{"n_head": 5, "activation": "swiglu", "positions": "rope", "parallel_block": false, "init": "uniform", "init_std_o": 0.0, "optimizer": "adam_variant", "final_lr_fraction": 0.0}
MLP neurons of a small language model. Each row is named by its layer, matrix (down: output weights) and neuron, and shows model dimensions 32-159. Each number is 128 + 24 x the weight over its row's rms, rounded and kept within 0 to 255. Numbers have three digits each. A neuron's up and down rows have the sign that makes its largest values positive.
A block is one neuron, or neurons of one layer that tend to fire together. Before each block is what it responds to, as a language model described it from the Wikipedia text at the highest values.

Responds to: Fires on "In"/"On" opening a new sentence or line, mostly before dates or phrases, as in "In August 1979" or "In addition"; weaker on mid-sentence "in", colons, and word fragments.
L2.down37:110131091136121155144089143147140159158148145116102143145128125139121092119103088185102108141089109092107117124108144118134089147098093117165129103143133117161164089134113134119116152154142147104151127157153112122137122123126126105134122155162103124148113104106128147126134168146142165154127125139100143135149159119169075146132090103133146112131103137131117174167140129130136120178157
L2.down86:098174133126116155119101171155125118151131139151165181124127129115135150119141122152133108132160159121126158160106154134128113134148138108066143128121165134103141124135150109135112150120134138132107124153156130102116094162129121130166102101152102113153139115148142198158141101120096129080119178120135125105112077124100203103125150103112157125139157136143131098132111149148097152177112
L2.down93:147099163156138167111139093170086121132077175139137127103139119156112112164133133131187105097084124101089152118142126164149104147143163094106119114128129135142105130088120117105143142112155130093180150131137112110151136130116130147138086152116143099129107146133135167100131159158121124131165133122098122144147161113133119147159161142116103108102117147089128127127111088131146142059098
L2.down152:121105106104089152073130123164124118083103145100159127144108138152099128120119144133141127109088108075149120125119161142173083143089133097144102122122120115165136130084096115132127175092154134117174139118162131142148177177162127117117098103182134099143132116121152125124117140138168135130136128134108119143133122123154129112108127079146140120057084119090154140175123129103115118086116
L2.down259:075149103133121086146189132126173133093145122085160071150107128138108109162132141146169135117139127094178103102153129156134115127109129132079147138181119132135134141090160194104140130044128096119163092108128124120116147138159147127111150104149144107110132163140118112147155130144121174148192115127149132085152128129133133121130129104130117143129091137133088095104132162123144153124140
L2.down369:160061124126157137146101122140149141112136110126144205142114127161115129115126114125099099094179097101174114124116135142101150168099127116151118128146122146134096133105162132149097093099129171152147154129134084113139127114113118146145099160152114097168120113130115084108114134129142118116109084118142131114136150153142151136122116109121118148141091128145148168132115120119174143136104
L2.down629:096152120125068112116140147115116138069109108115109120094105098129094118146127180125096130148128117119169127143125132101151095159120134097124151110118140133150131097093130072130122139106137125143217133104181145136122145130110130113129095167168107111112109136124125158109126122146135163133135136126128117160149138150125149118129148113117158164126094109106193126155118117125104167130117
L2.down638:152132134127129155112132125175129118088126111129082079099103123144150122094145162103133116108100137092086146117130162144112083158111118098116132120101129121146119169136101107149119138123156149135096124124121164176112191124125132159149150180109090177146101120140127092126110119152107155126077102131173172158145084100172125111139151137137099138102115113112111120130094166119120172109096

Responds to: Mostly the word or prefix "in" after verbs and participles (born in, held in, published in, internal), plus colons after list labels and final "e" pieces.
L4.down542:142115083137148116148169123164141146090063124117139125135128106137092107137117139119149119112127160106211120135107116113165130150107134123130123118142124118140137107116131157131146122086151168131096136099144117108106163125168165080104170163157126125161129139128118111128114143129089129159134109144122146142105123101142157082157135126141122100111110111142150144155166156104155118062135

Responds to: The preposition in after place nouns or located (a village in, located in), other prepositions like during, and blank lines before new headings.
L3.down104:111118134149124081126134051111163122128109118144116084120098138098139125179112121153104129107107130127126138152095112147191119153139145134117114095140086088172098144156103132107150128125144156133125177106139084142147117104174166093105144157161101145170093146083168123162163137177134130154133121115148129131163147096168157135097113099120131100096132153138127146108115120138104113116147
L3.down107:099146111114148110103140161080158137103104129120088112137146143177119132161115133106116145155133138147197123159101145116151138162085154184141128118108090147130123164138144141112124132119152134116163118125141159150090134134110100075147142109142140125128129157119128117135121118120166114132130144105107136081105156115158072156112161084161162143102126099110088165124143112115119161124147
L3.down113:130122124116140136193103109125171122091119129115144101108125157119144144126162174136122139136108100129233131146152120132140142115117102155099142110141112155119130130100118165164120155165168119110144152133111129143148088159097145117135149127164096121129117128175097126147119135126114124159173117142125129142084102139157109133109141135143118140120142103150122115101118186135119102118161
L3.down173:093164081114103128098126143108114124075114155086095099109105119141127105107155149128139123114092116102187113134132141124160109129123131122109129084120101150151130126128094093129124154118107083143155150146176124154092154170133110142121068171164127080169139107126090158117141095127125126150158167095125124121152119141131100113117090123141128131103098116080140107164138149089121137098069
L3.down252:142120162149113100137071107127125104129066134145102111097141100133124123118106127149143127097131152142147149175128163121148172123130124162172181114137147164144147174147135145127149130117118129131084151122104130150101113133115117098171142124109105140182113092163150120146143122115168140130124095120128121109191116120105128139154138145101080105101128089123173085108132143093110098116161
L3.down429:128115136091102115127143109146127097113110167112144105143117148153102125134136108147136134105123135138156118097138143118158155128066119127124113113129128137129134133139120122125137136116161138100124146107146129110134134191154101089066079157171098097183115131162132091138108141132172149102202155104157122165142107124145154115112152126140103111140100129096120150123131138107127123083142
L3.down451:101117139117123143116140100129139135124141122136137133097165144116134107096152154135119122091090134141227136122125126128127122158124121166124136136149127134125143173068151156154081111148171113101154134137118145128157133137120102094098089145150097135146123130125121118153133144114145110115104154116136117106109112139119090119145107151145154097112084138145096138128100098098158158123147
L3.down467:103133092113107130106133124120158114138143186125126088126169146102106139107111124184122153105145089126126117108121097117163140111074136122102103132136147134104155148111150114118121129106149135122138135100115101140127122120145122151107138144120120135126144125157143127109102137150126098103090092113083132100137122157135102109151150113145155123103114193106147134109076133120167120111151

Responds to: Line-break tokens right after a sentence-final period that closes a Wikipedia paragraph, usually before a blank line, new paragraph or heading; also closing == of headings.
L2.down10:173109144120145094091127120117123187127126102112154168132151127154086119124115122133144106121142138123114132115163126125124146072109106124158187102117161105137100140144142133112127164156151128126138122117119140132090167151129075062075152110136092117134095153147141198148093144117112126122119119113170108092169115133134122159165101161154135102153154115104088118112108123126104131151110
L2.down15:162123134131132106130128126129107189138167143125143161092133119145085156166110097112160140133139122182157146181133152158123138136138168095121158118141138118130123097121125155140120176135129118155142143125140118165140161123128156127077138108126133131131138142087131182108119142129096146062101158115094106129143129134151123131131120143153139096123128118120134091113106090187161132166071
L2.down90:115104153141126111118134095117146108069111160086105119131124159153130117134151112106151138155114132105138147134099120084155148108137095114082100107095182135110083105106151125103110135142142122116064113166115130133146135103127119183083130129124099142127131118137135123106119123143097172114117112097130150087136124140128132098091108102117174156108129125135111132126139079095141144061131
L2.down119:127139153095132104076114119141141114138136097108159167111153154151123155114104121184150137100178106130135136167144147132165144105111151126141123115115109110122122132109190121089148143122125074113124121109131164148135149124160127116091086105111163084148180143128127132138128079145114117148102105141133154133148151163140138115138132111167135102159112126064117125141129103139153156140164
L2.down145:127131133147176092070121118172137148141144153101076148148078123117106122121106111137124110108124131118157137158116098090118112163137139137137107135134130126168120099125104129135129163160146137091150091096099144149161139124133111109141118088146108148129165126102159110101136120145078145063123105130119142115129146147152117121173116112158205123111120089120154158129116120113162132145102
L2.down271:121109119110175081144129094100083157151120097139159155132172113120127120149129133132088109109092121113191201148157105122103122100137122114147150096115090133156129115144136161152105132174087130129136108169124095145186128138129099123119147126146140120136142123134126107107129126098114095120163126112153129136112111118145188145139143156138142146142124146146145120110123144112111124109177
L2.down384:120123132117129129089130104125124129132101148135128199082123107110063126125095116141113158132119126148108149159135139145105132179123172125105086096149146149152118124124113164113164167110168148109162146167118150127158113093102149126136088151095146108135108109136130157086121105103119147099137105119138111137143117149105112126126140120114132158145090150122162140122157105089114146164109
L2.down596:141126126096132100108129112148142156123113092137114156130113072103090121110095148087159123154191097131108161142127133124124107098124116096168124155131125152112132139143148124102139133139132120125137097123181099190125117118176109127113117112096063113154140103103146130109119148123091111134125145112153149121159153128117135108126106138145119143157088117143163141130084108126151161180115

Responds to: The first newline of a blank-line paragraph break, after a sentence-final period, a title line like = Name =, or a table row.
L4.down9:104129165125138124110108128138168142110102152093141141126157179147096109120092124078118174129109126122143133179102184154133117100158147121167094165124122145118158136103110098130135147144083116093129117111109072129133120152135129107105159141125101124134136155093122168156136123126144137119149092142104095105128113123174112123139071124093127121117113131140103142125166130110110104079120

Responds to: Line breaks right after a sentence-final period that closes a paragraph in Wikipedia articles, usually before a blank line, section heading or list item; also the closing === of headings.
L3.down43:118130152074131137118158111147139172131115114095119105130139146128112141131126130121127156093128124129211160121143160144149087121156130092180076141152117093128139182118139097140138121154127120100155108144169145137101148115141120132127119128107161152153126117100136166153117108125135112098148137107115125117124131160152151107166128125151148131143168115137118152098109108134126123108123
L3.down44:143119153125167081137099125181129137101114115118095085122177108120123115125088122131144113124138148169199154175168105120104139100122124118141138157143128101101149107108146108131132157162124085082153088136127112133130146067140095118081102115102131133101147122122133134097127098105131137112126133144108106093144163116114124113119078117154148115144144144124123149127134076113146165102121
L3.down93:139160157121118128096114138109126152089113113114100177110146131114109163135162117156097116116107140100199164137136152108124136123126133124157119121124129132142133159112130116154119159128115114114138103131160118117096126116131068101088136170145128146120131133105137163129086110141111123124113135115157102081132127140167114133169123150121148107111160105103129118127114122123123140074114
L3.down123:122124097155166153105147118138144127129118126127128078123133101152141159137111095135118119170127118125189146168107155098153128126163137150134122110129167102131149152116156101140102127129154159132109092108097094114101137132133084082122136116115104154102097130150119139110162087137118115112127169119078094102140176142185177145146145197139152135161129106141121139112104084104143137138128
L3.down219:097122168123165099104130102114124146135115078098131139120199108111072123161123104121109133112115123137232161129114167121101140131131073145172132162097180120135129135120132115143107161171120121122110136124132120153129140115123077133096156128135140118112140115085129133153108099106134124094139139117121096123132135129135115098140095147179167123134131123138127142129123110115125142122123
L3.down290:150173167100136133120110109108145109140129133124108144122176151116081150147110144135128130081125151146232139132147140099118127120118117146123101144123098184140115133149102080113085165136125153139142083125124084130161098129117084114090141130146131134154151137128123117140096139119108121126137140170079094134136119123118169167107085112139144139143146141125143162123115089147152168166144
L3.down347:142078120129128120161096136110154119086115138126135161115135145094121116107119085145153140103159093145177140150142128096145136103124122118138105108116084152150141110139108115114129133162153172156140120163117124116184130086127167095106143100145136150131132146129131183154104112120110130133105120111131130106132137139079091107109094155110090099142063106148125135115101105117088144122117
L3.down512:115105128119138138152103079123168194133139099092106138114173158110132123145117107117137127092132068137181143143107116147137130113113120112150125137152086074105126087100105094159152155136107132104166123140137160108126134103115138123119096130106141110124156169169118113124117118107150149065127126136107151142148145137137100128108126100148138146161160181155121120112168088128153139109072